From a checkpoint of a small transformer trained on Wikipedia: 494M tokens.
MLP neurons of a small language model. Each row is named by its layer, matrix (up: input weights; down: output weights) and neuron, and shows model dimensions 128-255. Each number is 50 + 10 x the weight over its row's rms, rounded and kept within 0 to 99.
After each neuron's rows, "fires on" lists the tokens most often at its 100 highest values on Wikipedia text that the model never trained on.

L6.up545:41 52 59 41 43 51 39 55 50 74 50 65 44 40 45 50 38 70 55 47 42 50 50 33 48 47 52 50 26 54 46 34 48 59 58 48 46 50 41 52 63 47 35 87 64 61 56 46 46 73 60 61 41 46 44 47 57 55 59 38 61 61 54 43 50 49 44 64 60 41 38 61 66 43 51 40 59 52 49 46 47 51 54 45 39 64 29 54 66 56 44 52 50 48 50 59 34 39 44 47 34 55 53 45 52 58 57 55 60 56 73 52 51 46 54 35 52 67 41 63 63 53 43 47 76 57 38 52
L6.down545:45 48 55 57 55 69 38 48 68 51 48 53 51 31 65 33 47 61 54 33 58 68 52 35 55 47 51 49 54 54 54 40 38 58 58 47 49 62 53 65 59 41 52 52 41 47 47 52 44 51 48 41 35 51 54 38 66 43 39 36 66 48 53 61 38 61 54 60 46 51 41 35 58 57 57 54 54 52 45 35 33 46 60 46 52 57 47 53 34 51 55 64 53 31 56 51 65 56 60 54 43 51 55 39 45 42 51 47 41 46 58 46 36 57 40 68 66 45 55 39 32 65 70 51 60 40 40 56
fires on: "or", "er", "an", "ar", " Nor"

L6.up211:49 57 68 33 50 50 58 60 75 64 65 55 58 49 53 46 55 61 40 59 60 38 37 57 58 48 43 61 57 57 49 20 52 33 41 54 34 47 48 64 53 50 70 61 60 71 49 36 46 49 59 59 41 40 64 35 59 54 32 29 41 50 69 52 50 46 36 44 31 47 57 35 40 56 44 36 47 49 51 56 52 53 51 64 56 57 49 39 55 47 48 51 41 48 64 61 74 54 55 55 49 38 55 41 66 48 51 64 50 48 60 49 66 58 41 55 56 52 51 42 50 68 60 48 37 56 53 34
L6.down211:20 68 29 34 51 49 56 53 52 48 33 32 58 53 57 50 45 28 52 48 72 60 47 48 59 44 58 45 57 57 42 73 28 61 52 57 50 44 43 52 57 44 48 53 71 64 79 65 63 40 54 46 55 61 65 38 39 50 39 56 54 43 52 50 51 43 44 59 52 46 57 36 24 60 72 54 59 45 58 40 28 46 36 66 52 69 33 46 43 54 46 44 40 45 37 59 44 48 44 58 44 54 41 58 47 52 44 51 58 41 56 48 46 54 41 52 50 46 41 58 49 46 74 56 58 42 49 59
fires on: " at", " 7", " 6", ";", " 5", " |"

L11.up578:29 44 54 23 40 69 45 41 61 40 41 68 41 49 45 63 73 61 41 50 76 62 54 48 60 64 55 32 49 34 37 57 39 53 51 74 45 37 46 47 45 64 29 40 62 62 47 57 57 21 49 53 64 51 29 67 40 50 48 47 51 45 50 46 57 55 68 59 48 42 64 34 63 57 55 58 50 63 39 67 64 69 38 39 38 41 45 37 56 55 50 68 49 58 49 41 56 53 44 43 39 45 60 49 45 38 49 55 49 41 63 37 45 54 53 50 44 51 56 37 47 60 55 64 61 41 54 47
L11.down578:61 62 47 53 64 49 49 59 52 55 61 39 54 64 50 54 50 53 46 53 57 55 57 47 47 36 61 35 53 45 54 46 61 39 42 38 54 73 41 48 48 43 52 55 36 49 49 35 29 64 38 58 48 60 35 56 46 43 56 45 62 50 52 49 36 44 38 48 42 62 60 38 66 52 39 51 56 30 45 36 31 50 60 45 43 64 47 42 76 33 44 57 19 33 67 67 66 52 48 52 49 32 38 53 48 62 26 43 55 44 52 48 40 59 49 42 66 45 35 58 60 57 34 40 63 33 47 60
fires on: "h", " mi", "-", " (", "igh", "ings"

L4.up388:38 38 48 46 39 70 43 42 53 42 63 55 34 43 69 46 59 61 50 72 61 53 61 54 59 62 61 56 40 58 37 50 53 62 63 82 44 62 24 47 49 41 51 32 63 67 61 42 42 55 49 68 54 50 73 53 49 38 55 59 48 32 44 35 54 43 41 38 36 41 50 56 52 48 46 48 35 55 64 40 58 55 39 37 55 36 51 62 46 48 44 46 37 57 56 49 57 44 56 34 57 67 69 60 47 38 41 58 40 74 50 44 62 30 37 50 44 44 63 65 53 38 38 58 49 45 50 31
L4.down388:79 46 68 60 24 30 37 48 47 63 40 54 38 42 65 43 58 42 57 58 51 50 44 62 71 65 69 57 50 50 44 47 42 54 46 46 62 57 46 46 43 58 65 65 55 43 56 44 51 58 34 36 60 44 36 25 56 39 36 50 52 66 49 58 55 37 57 47 51 51 69 51 54 38 44 34 44 51 55 29 37 58 52 63 55 45 35 39 62 52 63 63 47 70 33 57 50 44 58 48 55 40 41 51 59 33 48 57 52 54 37 42 41 68 51 46 56 64 57 54 50 47 55 60 60 55 40 47
fires on: "ot", "on", "h", "er"

L11.up314:54 58 45 35 63 36 60 75 44 59 67 38 47 33 58 51 41 46 55 62 57 44 36 53 57 66 52 68 56 57 37 77 33 67 53 60 59 48 47 48 57 41 54 63 55 59 53 52 51 55 52 45 42 51 48 42 54 49 30 29 60 20 55 35 34 51 35 55 45 44 51 39 75 47 57 51 46 56 43 58 59 51 61 35 46 57 29 47 32 49 42 35 42 47 47 47 41 42 61 59 40 24 56 55 67 42 45 50 54 35 51 38 45 65 46 46 68 46 45 44 29 47 71 53 45 54 53 48
L11.down314:78 62 60 50 67 56 44 54 37 45 22 36 50 43 60 51 61 46 30 28 48 54 43 64 52 33 53 50 51 49 50 47 41 57 41 44 46 47 65 45 55 38 47 53 43 66 47 64 51 65 44 58 53 57 50 58 55 44 60 42 51 63 42 34 53 58 43 41 46 38 54 44 61 46 37 49 49 43 43 61 52 32 41 34 68 44 32 66 59 53 37 62 45 50 49 57 71 58 47 40 50 41 50 46 51 50 63 46 48 27 52 38 50 63 52 59 46 51 58 32 37 49 55 46 60 35 48 68
fires on: "-", "he", "ro", "el", " York"

L4.up706:59 62 50 62 42 64 49 41 66 44 59 46 35 31 57 51 56 42 53 52 50 47 48 45 42 38 62 67 46 35 50 58 38 60 51 71 70 57 52 57 48 58 40 50 61 65 60 48 60 43 32 58 64 48 51 49 43 51 57 39 60 45 59 40 55 59 60 54 42 55 50 53 72 43 54 60 57 49 51 58 66 56 48 33 56 48 49 58 54 58 64 54 46 59 50 61 44 38 54 55 57 47 67 65 56 35 40 59 41 55 48 55 51 58 36 47 55 53 50 58 26 49 42 54 42 38 55 57
L4.down706:52 58 48 49 55 57 41 54 38 55 50 60 50 37 43 44 54 27 43 44 51 58 53 54 57 53 53 44 46 44 55 36 37 61 47 64 56 63 24 42 39 62 55 31 43 58 56 64 29 78 27 53 43 39 46 47 49 42 47 57 57 50 56 37 63 47 65 39 47 55 68 56 47 43 50 49 54 54 55 41 36 28 40 47 69 50 33 58 52 44 70 59 49 50 55 69 72 39 43 45 65 45 47 62 61 44 58 52 44 46 42 51 40 65 65 44 53 57 54 59 60 50 43 51 49 38 30 50
fires on: "h", "ro", "re"

L15.up427:55 49 66 55 57 70 48 39 61 57 55 48 29 47 46 44 54 49 53 53 46 58 49 56 49 47 35 56 41 59 32 53 42 60 69 64 49 41 32 52 55 62 72 50 43 51 38 42 46 60 37 67 60 50 72 55 53 61 42 49 63 48 28 54 57 48 69 53 47 56 37 48 55 40 37 49 50 59 36 68 46 51 50 47 53 70 58 45 52 42 57 43 55 56 48 59 57 53 45 47 57 51 39 45 48 49 56 65 60 46 55 38 56 44 59 55 57 55 59 55 55 50 34 54 44 55 42 46
L15.down427:53 38 59 56 65 44 41 51 44 39 47 46 58 47 51 43 51 47 40 57 50 28 63 45 41 47 68 49 59 39 40 50 37 36 54 66 41 60 46 63 48 35 41 57 54 51 45 47 36 35 72 54 40 43 61 32 48 42 67 69 63 47 44 55 40 65 69 64 55 55 45 46 58 49 71 48 38 38 50 59 47 40 56 58 57 48 41 73 41 37 50 32 43 51 41 55 50 51 67 50 56 72 52 57 55 41 56 54 55 46 53 45 54 38 36 57 64 45 55 31 59 57 50 49 53 52 38 49
fires on: "n", "or", "orn", "one", "m"

L10.up968:62 58 58 36 63 43 37 49 56 39 39 69 30 53 47 40 49 30 57 57 62 48 45 66 58 49 47 43 45 64 47 55 52 64 59 52 37 38 32 38 45 45 49 46 47 49 62 51 48 52 36 62 47 50 60 51 60 33 51 47 59 30 35 52 45 34 54 55 54 60 51 36 53 26 40 64 42 61 71 44 47 55 31 37 46 70 44 50 58 64 54 65 62 29 36 56 55 57 65 43 51 39 54 45 60 52 52 60 44 51 55 39 62 55 44 46 49 39 63 47 62 41 65 39 43 53 39 43
L10.down968:36 23 52 38 65 46 51 40 55 46 50 49 62 44 48 35 54 52 47 43 57 49 41 29 29 39 44 56 56 43 30 55 54 60 54 45 45 51 71 38 57 57 36 65 54 49 55 35 40 44 59 56 46 45 53 63 54 36 61 13 64 47 48 50 48 61 48 42 40 63 32 51 58 51 63 46 70 66 52 45 40 49 65 56 52 52 67 60 37 30 52 64 46 55 33 47 50 57 59 55 57 54 43 44 51 65 42 43 44 66 61 37 45 41 68 53 43 52 60 49 57 65 47 55 40 49 24 47
fires on: "m", "or", ".", "os"

L6.up670:48 50 76 72 48 65 42 65 75 42 49 50 49 42 59 61 57 54 48 57 60 40 45 52 47 41 44 74 53 37 46 48 36 49 61 52 54 45 54 53 32 59 57 54 67 37 53 50 47 41 51 62 58 34 41 38 44 55 46 41 42 69 52 38 49 54 35 60 48 40 48 64 39 43 41 56 53 57 45 59 57 58 53 52 46 43 52 50 41 51 59 55 51 57 45 43 39 47 58 54 36 47 49 44 48 53 55 56 25 61 48 70 50 62 40 54 44 49 67 45 57 39 31 48 31 52 39 56
L6.down670:68 54 41 38 55 57 47 68 44 60 43 30 64 56 38 37 56 42 34 54 69 40 48 53 47 45 61 60 46 66 68 62 63 60 52 62 39 57 47 50 52 59 56 55 51 36 57 47 50 53 34 51 42 44 50 63 60 50 44 59 65 47 55 25 46 37 37 23 40 43 59 12 51 38 28 52 60 43 59 46 49 39 48 29 32 65 35 55 51 48 61 63 70 56 39 44 66 75 41 61 47 32 60 59 41 46 56 50 64 45 48 68 52 54 46 42 49 47 52 63 41 49 47 51 56 43 41 53
fires on: "re", "ime", "ure", " rele", "ele"

L10.up788:32 57 71 40 57 47 48 43 62 52 42 62 50 44 63 55 50 53 47 54 64 54 48 58 56 55 61 61 45 45 44 43 43 45 54 41 43 46 30 34 48 57 49 49 58 70 58 59 40 46 59 53 38 34 59 53 50 47 52 37 43 52 52 58 44 37 40 50 53 44 49 41 52 45 25 46 60 66 46 38 42 27 44 67 27 76 47 45 59 62 47 44 53 63 54 56 44 57 63 36 54 32 59 40 48 51 38 60 52 42 69 50 38 52 41 47 46 52 59 60 68 49 52 39 60 54 61 50
L10.down788:35 35 48 43 47 41 54 39 56 68 42 56 50 43 59 57 51 47 41 52 61 60 38 59 48 46 63 56 52 38 41 41 39 50 53 56 55 54 43 37 48 57 46 58 42 42 46 56 47 50 64 56 55 56 71 48 56 46 45 58 63 65 48 53 43 43 36 37 64 59 68 52 53 45 56 59 64 73 59 44 53 40 52 43 58 53 30 43 50 46 49 40 46 38 43 62 40 65 64 33 37 38 56 69 49 42 18 66 56 59 40 61 47 63 45 39 57 39 55 59 50 37 38 49 64 65 35 36
fires on: " at", "|", "===", "le", " 6", "=="

L11.up1:44 60 27 44 32 52 59 52 50 27 63 77 45 50 50 59 41 60 63 57 38 39 47 57 49 75 49 47 65 53 48 48 54 73 50 34 25 41 37 48 70 28 48 66 44 55 46 51 57 56 48 70 62 48 56 59 55 56 60 48 63 58 61 51 32 56 44 44 58 60 42 54 58 42 45 50 52 51 48 43 66 56 53 45 44 37 44 53 46 65 39 47 55 50 60 67 41 37 46 70 44 37 46 43 45 46 43 52 39 70 56 50 56 52 60 59 55 81 54 49 51 61 37 63 50 47 23 47
L11.down1:62 55 35 68 28 59 39 54 51 50 49 62 51 52 41 47 52 54 48 42 69 50 50 57 72 44 29 49 42 48 55 41 36 56 44 42 57 47 52 63 53 32 50 56 41 78 48 55 51 33 55 51 49 36 31 48 45 47 65 45 78 41 28 54 36 42 39 59 45 51 64 39 40 31 47 53 40 58 43 38 60 50 77 37 49 45 34 51 39 64 52 51 46 56 57 45 52 38 37 47 55 53 50 43 55 46 42 45 48 53 41 59 55 66 49 54 68 48 46 49 46 64 54 30 65 54 64 66
fires on: "er", "al", " As", " per", " as", "as"

L6.up411:33 66 50 56 40 49 50 56 46 46 50 67 59 65 58 51 49 42 53 59 54 49 52 56 50 44 65 53 53 52 46 45 51 66 53 56 31 55 40 56 58 39 66 63 44 58 38 50 46 63 53 79 47 57 32 52 68 39 59 47 41 53 52 61 48 55 29 59 52 57 59 55 54 55 66 62 52 42 52 49 43 56 53 50 57 68 33 33 34 62 43 53 56 45 49 53 43 49 62 54 46 43 44 35 54 41 20 48 64 50 64 62 49 48 38 36 64 68 65 70 48 60 61 50 39 54 56 47
L6.down411:56 43 65 57 40 57 49 56 51 38 61 60 44 41 52 50 29 32 25 36 67 38 35 66 39 49 46 68 60 59 50 44 52 61 41 39 53 65 48 63 48 62 62 69 29 58 45 52 57 42 51 54 56 57 51 44 49 37 56 33 57 58 43 36 52 54 32 62 45 54 53 46 60 40 59 52 29 57 39 45 52 34 39 55 49 50 37 43 63 49 45 46 40 53 48 45 64 38 24 66 35 55 36 28 59 44 46 57 47 60 45 40 50 44 78 59 52 47 51 51 53 40 50 74 29 48 56 50
fires on: "le", "ol", "able", "s", " As", "al"